Part of a small language model's weights: MLP 768 tanh GELU, biases.
MLP neurons of a small language model. Each row is named by its layer, matrix (down: output weights) and neuron, and shows model dimensions 0-255. Each number is 500 + 40 x the weight over its row's rms, rounded and kept within 0 to 999. Numbers have three digits each.
After each neuron's rows, "fires before" lists the tokens most often just after its 100 highest values on Wikipedia text that the model never trained on.

L15.down51:453500512522484498444481526522556533445506459534478508427489518583517517549444479458470506490535463496556558574514507486539530437535504484531496538525457539488520534562557482502521450460439478444466500612471521547504447431432487512445461449521495514558497503461474534538444522533516447543510540483472448437511520512460464544448508374532505484514484480538482496527494514491501559504537458528441513484532493512559519495482466504476442557514431438489520518414503479530469456484500583496520446530452551420491508522547491543484502470409479570489467541460490526434458457472480499488594436577497557540456508458504491545410573509461479540538508474484518563494501526478471570444437529482562480599492504618476519487523499503566500498480531492548515504499516464566520430487557476
fires before: " ", "e", "di", "e ", "t"

L22.down493:508550516618525472474435475468533493510497377523519527476522554499450468431505455512518474521506475512564527482534414478418508503524538532432496517504521456588446489561602553531444542539515489482538464507502508431532544517509563593450478498490414546445432506489544494500431529479528486504562516514487532511521580520484572543500429468522555478460478517589471566550509464511449454520444472462498565478523536564519505507485430491468536471502480561540527473433523502515476434539498447459525474536479564539461522486422459495499551451539536508483520494469451500537507507485496468482488497512509474467405496480481513524536523547421543564517524522523554502469500436472477464484565502483484408497526553474512405508509412502511484562507514517486556454486474472454503502465535533
fires before: "y ", "y", "i"

L7.down666:475522469531554521511554524476456468535502505472505479504524495482539495527514436485532493431514499471460554500532497541539402503529456464574472531541519492557505436548416466500520423517477419506495444543482537399479463408533550414480446485521475418494542431502537509542525492441466500563526442519536428525496468500445585557528524462500501532451524482508436447546473553484500513498503492475508561519450488522536525495533484481512459558502485510462516530472448553495531553506475488543488475461461515587537519456452605596503465510459476525481414457471530509441560464490456520523501508491510471528537469526514521441478477507502571564494520536535488488388434487483498523516481536488461459494528477514577470551509538456468490541500518643532502509485566437557547558513488471
fires before: "al ", "er ", "in", "er", "ic"

L21.down360:496490492536443512507496494527456535564476562533501490492486484405549539523462496534453479506517555536547562521526573497512549478510465503488475502494486488546495546540524566535493469520497549469453461545485575511488564455482589568449498444468509499499421462458534561523489549518399485451469430523461523507447488515520416490520555506584529543493510467505513567498506548455534556447474532555538459448532521524451574509430459499523489454455519506552516393496485550462494463521502475439494495549516436439475537464448449448494494480531459452498552506426533411552461508424472482455525517500537532488489447445446522447560542440413486523505498547564445429509474444576459527533576511509475453556531533534466455547481463499519481504503496433501525451507541540507547522515514547
fires before: "ti", "t", "i", "b", "'", "ted "

L22.down324:413566521424497457554564463559459495562548587512436473461508532544525516472458533524510436434499501500531502555513513525570429419485522500528566508517495461470465507524508567506522494469519559424499476479471519471464437515502491455434529473520538439479540449488473490461459506443541456490485451496515519497565514481538516537466497460449443486482472531502452514439470495446507420466494570450474524481492539525423525522555501584479525497490470438492581491515547579538483542470473491467579461526481433464538539538575526529540448480539516470522459573524560496541515468486525483511542460571502496628477487458499463543451460444481492478552464448481527522501515420500535483448541576537446469545460556482488472546494507503495473561496469499561573518556546530438491502466516540
fires before: "%", "a ", "a", "i"

L4.down141:459458538542549509542450502447488453601536495419500508502525601564496582528492511419520432473510496409534524510525481435597532535482522483455462492553538549476514480470493555468527532519495513466487493462506493526479526481502565448491451514483431435516449605489456534508502484460494422471482474497544528537483523456482551497510542520494495554557583527561474473500431492512487483566515458464486487475410565500499533517515489491449489507522464471500515480499554499446428491505524543437543428435501504546494513473518591519596516470536519604480496491569503418465446424501531480537528539468435498508488462434492478488566554503503530539559460415522499503458482492504467530536494497531560544483467501488486486472563454508504461481520486484506621521485557485517468437493465533
fires before: "w", "y ", "s ", "t", "n", "b"

L21.down683:456549494318518551557458572490544624456495511561520531517526482511445525510491469536489478475518529492519511549457527448497486523519489518523531439534482411468514478512503500478496460488458514536454512479476563463454486590467499490484517520507428470486505486594502496506502537487413498577458568495514561507440536537453473538440486502487493412486520503524507471428528478484461423527472543481505493533525518545548460521485529467556506429470475440456465523593542478533526513448497522462456478559506540505481460466581536634505525478491547461431512494540553447544519463459478430513474463501473525547522488503475560505472516519476514520527530552497482493430510561431490448520442525564478483498534546426472544495515451530582551463540514491472497464472473521531536498499509491
fires before: "1", "in ", "2", "3", "5", "201"

L4.down764:511471498511502498499483506462566405507474488525409454407491506533526515506545478475503430547513600501528560491485551510499459528506548489517554476435496527505487562524438520537535409517470497530541503545443454476484487510587503450474474491501431528549499531514508495440485609444474459471403498500387509537522462511501476479465398526507469500468504554494413497512486512411474497496607495518487518479491477534520527530568529563523514532549515453496557524526486494511522514484513548538467446461559503512493447463481483486534477532426459491449496458558486466442495473509536542500530567542461525550509502513553511513504525436532536468454514489499382507539494486499516519589508490501586570533495502566450502500492537467539474580387474498536548487514551551493469460468505441
fires before: " ", "s ", "al ", "ip", "ul", "s"

L15.down550:457515441508544488572544498485477534530476477593495477528476492475517509551521523518522516548465539548478491545497463537529440479553555514517487559392514529519473506558522511489458498432493597521491491486479483499541505469436510485538532465460491531587497518553455568499556501491520478384505504461540577441520400518476540488498492506468480409509441527536472602463486473435410480569544490420589499531503527558513472495512510547526423489521495510467512518521511501505503423478473531489431493480456469529560535497510551508459497496530491521454468662508522592499478504433504576500521477466539463571525504488464531491499458416503534486545496571445459518487474456496479508440547450435486457492483489516506498480468534459506561511496476472478460479453526466439457486496563473
fires before: "\n", "\n\n", "t ", "ce ", "t"

L19.down203:465463447496442507478519500427472509524424539522513481555476507478474487487532556467593468555486547456505491520495463483578505458528516542510590429571528486568507463516508473547501479480445498516501547548488474474460461516537569436556443500555466474503468524533485474486541495498539486451563447457504498591423412519506420435517558496507478502463499550403467511533528548527417496484515521484551447540507562517518493508491516456512548516533556514549502475533517526483466438511469497552516508500497515462582469523516471595531554452484500469511499503571528448509438516432462505570556456493565483492479434580570479532520434476484530441551565494487501423470454572507506485416468487507485426491506377523528464521515496444516537552489525445455524501507545495494465506518541472
fires before: "8", "5", "6", "1", "4", "7"

L12.down685:501443483528501473509505548398534508519415511535518473495505469460543529511529599547509545463428457551454439502533469435435503553535472466464474454502563519517489529452463478477535494504553425459580527398477499492513557511481447518501493512435482510471536430462519538512486548427466461462517503527538523527504461511490562534558532499524443507450459557595542592548547524514441487459520550447509384586526511483521484464512414449460494530499436525521556516530528479442481453453551512459472498479500435531534546541474531457482438568563461487553508511557468512491559494560478498440535497523560465569460537509506539475417481441457530488486427528448525497543507542470524547498484534466484532555494560531512467518511514505513541478475490457528464479467426530481448510520517495
fires before: "\n", "\n\n", "il", "ing "

L17.down566:539490533456482490555515530454450498538480473565477547506502504477481493474493502535497535541490476449495545475462448568469495495496490533478484473481534520456465549485540551464525483462498525399488491633541570523517525550444452478510573491516499559469474487490452483493519464531549471470457479551533494521516490460467493435514564450562535472472432554444536502443453590432567505520497509452485471541545454519480500548519539469499474525468502467532546520567559506519502561511596435494514409445386478483446493529458521460496487487516540488481508487537520479509500479492467465478498610416516468461497526457444467506434537486456520478479510541520515550506500486496553433556389546460482552508579495457525532448508504577578516517554465521576454525438474549512450476455578509
fires before: "f", "n ", "s ", "t ", "c", "n"

L22.down166:509516477364593562569458495458536503520458490469496521437509485460514518523563478506510529540449556500421500497495493524526523510487508519542549486435553460500461524484498428447590499475493547460478516470464545508491501464509457470500480499529516508468464455504550547495491502474517487481522481491431575469464459442542576481536472551433541560422526540500509498535460472454482524517568552513561421568575425557514537482540511514467477514432478533487537574531479456538496458494556459466497537533458526546479409469434481402523476488506488475516513462493487515478483456541508458456452503478489493529562452538494456462492492492455552572507482559489503459541491502546444562562481554560578511515538518465589481426582491501481526555510439445506466427512486553480476518533456558
fires before: "\n", "\n\n", "; ", ".", ", ", ". "

L22.down113:477513553462491462484537483524501501569514450433466467473461554550462447538503450455574525497488457511484522472493538506465490491508470543503538453490558400521515421449519489517501450475483518467524553519508530444532518546476583536517463508487467424503483552571644511527476424563492486534463472531464535539439415543595493461516482532436530483488502518447569514516488535480480512493586503471488572516510485541517457547489499490458522509516482490558506529542482584554473514450531457500529439498539511577547492531522503508501547493499518506467462480614500507494529464560434424432497448484527590505544455489533449490450480501525517499559470482510469570422554444454497469448509513559507448437539503469546519478506492475485513451533583467507442435470525475543443485479462560
fires before: "0", "3", "1", "5", "9"

L5.down438:503491482526455466483505506425528481432533495464535530537511506483466527503534436438444494561508463432474530532517548499500481524559533544448432441533502468610526486520543462503451522503478469513472544514518508478517460550554454469514402514400444473542421475520422479491490503477514454477504443476451489516499489566505489509454495564503572518504543496566463460517524490527539542507521469548528524497473452527526552473506479527546538476544523424559500557508484487475459470465504596483472402513463531450481519474524519502464554535466533587536510591530471477453429489459539545546522541451504593491469433525518494569490461488548433445501528469542480534418445572480495548444542580541507484495508573519491515484524497553542521491436421510463577467444528476546475510481555468
fires before: "n", "h ", "n ", "s ", "e ", " "

L16.down411:558426489438499494525526546520513555437399476483565516422553467503510485440478558513536494479467457536535495513482436520476442567501539495492523516462538546513524511472502476514560516461376489479507486495446532505550512498509478518466491493519549571462449509469539534527516443475465458440452470494541542509502507449559467503421507474474475537514445501484512504425474502485518496425545510499491488501515465467540484544454458494524526594477535451550530509489523462464513542445477462559417490513507508583391504444553521478460520492510478506524516581526577516497539509491525375435550493574484464532523423554489505482439392508441530488522484528533540529523411480553542504504539509456494574514508567530506509513557507565575506554467531480491503573550492472495472492474527575
fires before: "f", "c", "s ", "n ", "t ", "v"

L16.down124:463446489567514483475507461575469546573543519549458549503518444554488470501489429479553506499515536500484584579530509462504457529474506505507541469458535532423470505630529582576510427446467588522509520478490445500508432540554533452471536567433441505427486509552458576493517433483512534445514494487485463523457487540479498476456552569515453498442518519493522530457503509478503514466563491507437515513511533489506500483508527450497511429533509433506520486477487482481534540544510492541531503443537503522476546523457554555509473451465468506429498537475455520553511400443482437550499474579515474497497504501473565510515482442487565486474525371488477474501519444490561464478594512467437585489490506536528498455556521453485536454495511427522495556474575466508502511454479479
fires before: "al ", "a", "an ", "a ", "er", "and"

L7.down558:507412437449505519466456574346540535515455508531574511479434527517459457525519487536501450463530481504504535515553502521530540512476493421525521470475549513531420455537524478490530517494500463416469512442466523482422504539461503523442603534440465592543488511505492501532563441470512476510502478533468515500520505490485500516513560511440532515554546466453542509560488435538478521496513500449512541477544484482492458568426537464463557504561502526549490504485401513458508502515555477541439498436521506621463474486459459536398416550489447478507535564558505502486533582458495489476542544548586527435484552546480518476444443492518485516553491473449520494449476495513523590549515462488478465506484541496471528501518546488455497501484507462470520510490517449566493479453518540
fires before: ", ", "\n", " ", "\n\n", ". ", "; "

L7.down218:534459514486552529575529586451479525510517437530561453519571551482508510547527473456497501574512499480494524457503532556513507527473513519522563463471472546509416505548462415535548509464488458462452496582598446528477508482526517484512449469474507481533480504488532482535481483501493485517524508415598507539524616509476539486431521475445468524511505474483468460556474476459571402445561536575494478487463457447496571552458472559419492531484464495530520525452510514461480439584516546448456553506505474504500505592430488515477451545484533452451562499546500520413561447515493510485432478531525416546473399501463527497486473489485503538518486517493443532443459602490547479522493459474535524444541467501503486527509466558502494524483502506562505514470517433469497522520566497
fires before: "er", "ers", "ent", "er ", "ent "

L12.down408:495494527515482495434432545509469542468473436526531521469515514476526530482509460469493464508506505474568586395490485472543459462508506532516521549512557558418526535512472512507449411489476486492496461519473473555464515467466510472527520500370552462448498532452506547521568460522506463426449522411534499535494491501419569504564457540466525530529503533441507416480481527481510511537511506601506540468457491460483517463532525517537504543490590511542563558379536534463418516487447563524499565448528579549497541520447483518508488478500526487539435616480503540523481499511463479464513476550478511499525444457508516506495549529476562486500497510497441514475538493447534473514561444481557539449508521489511526487435557517554443445487504447484495494441486450423466491569564513
fires before: "y ", "is", "en", "ed ", "er", "er "

L19.down129:506454492467524483506472587556424460437470490574440453511555488476467417486505553472561492514453479510474466617471510481499551451476510454448503512545481514493490503547556541480483556476542492484479475577461488492520492491498434525452479523547545529490563485417520571486496530394501518466469506491372540489436528416491497504543502483494528587436495479497509561496527526530496522499487490487563511480523509495522563501473555523529497470418521496466490459584449486472550466461503505463520431471597465491466570527563412483498479537489530503526539465428555523496501513492527570551452533517506518536487519457446528530504504535433530534586480515465562515501544475496609431492499510505492509452527539540538472436497528481531469464490472426419508477461500536489549531526434525
fires before: "r", "um", "i", "a", "t", ". "

L11.down86:518559479539535552498496489558503438464453488466536527486540504575477513481534572466509468547485591490476547477497431560509502501543501546481512501548458532505481440525487462540488565484416483553464506472427455553543472537540528489481481502506516498429510473499481529460493502542503534486506451539485552538505463599492564453509545474508509524565461422521477480445526423486466499461491535499477548517479551538542470472452535475452445496576507438486473546504517533582556423485551491429455482426532530555554528477393505511497501496514378602493453482467525457525422441528412463484444504518512477491503538559485473531563573538470491575540559501477530500478475492483517522453507493471508453499499462442483526557540478397456562518518489532478535456448455509426490505495494521
fires before: "ow", "ed", "-", "y ", "to "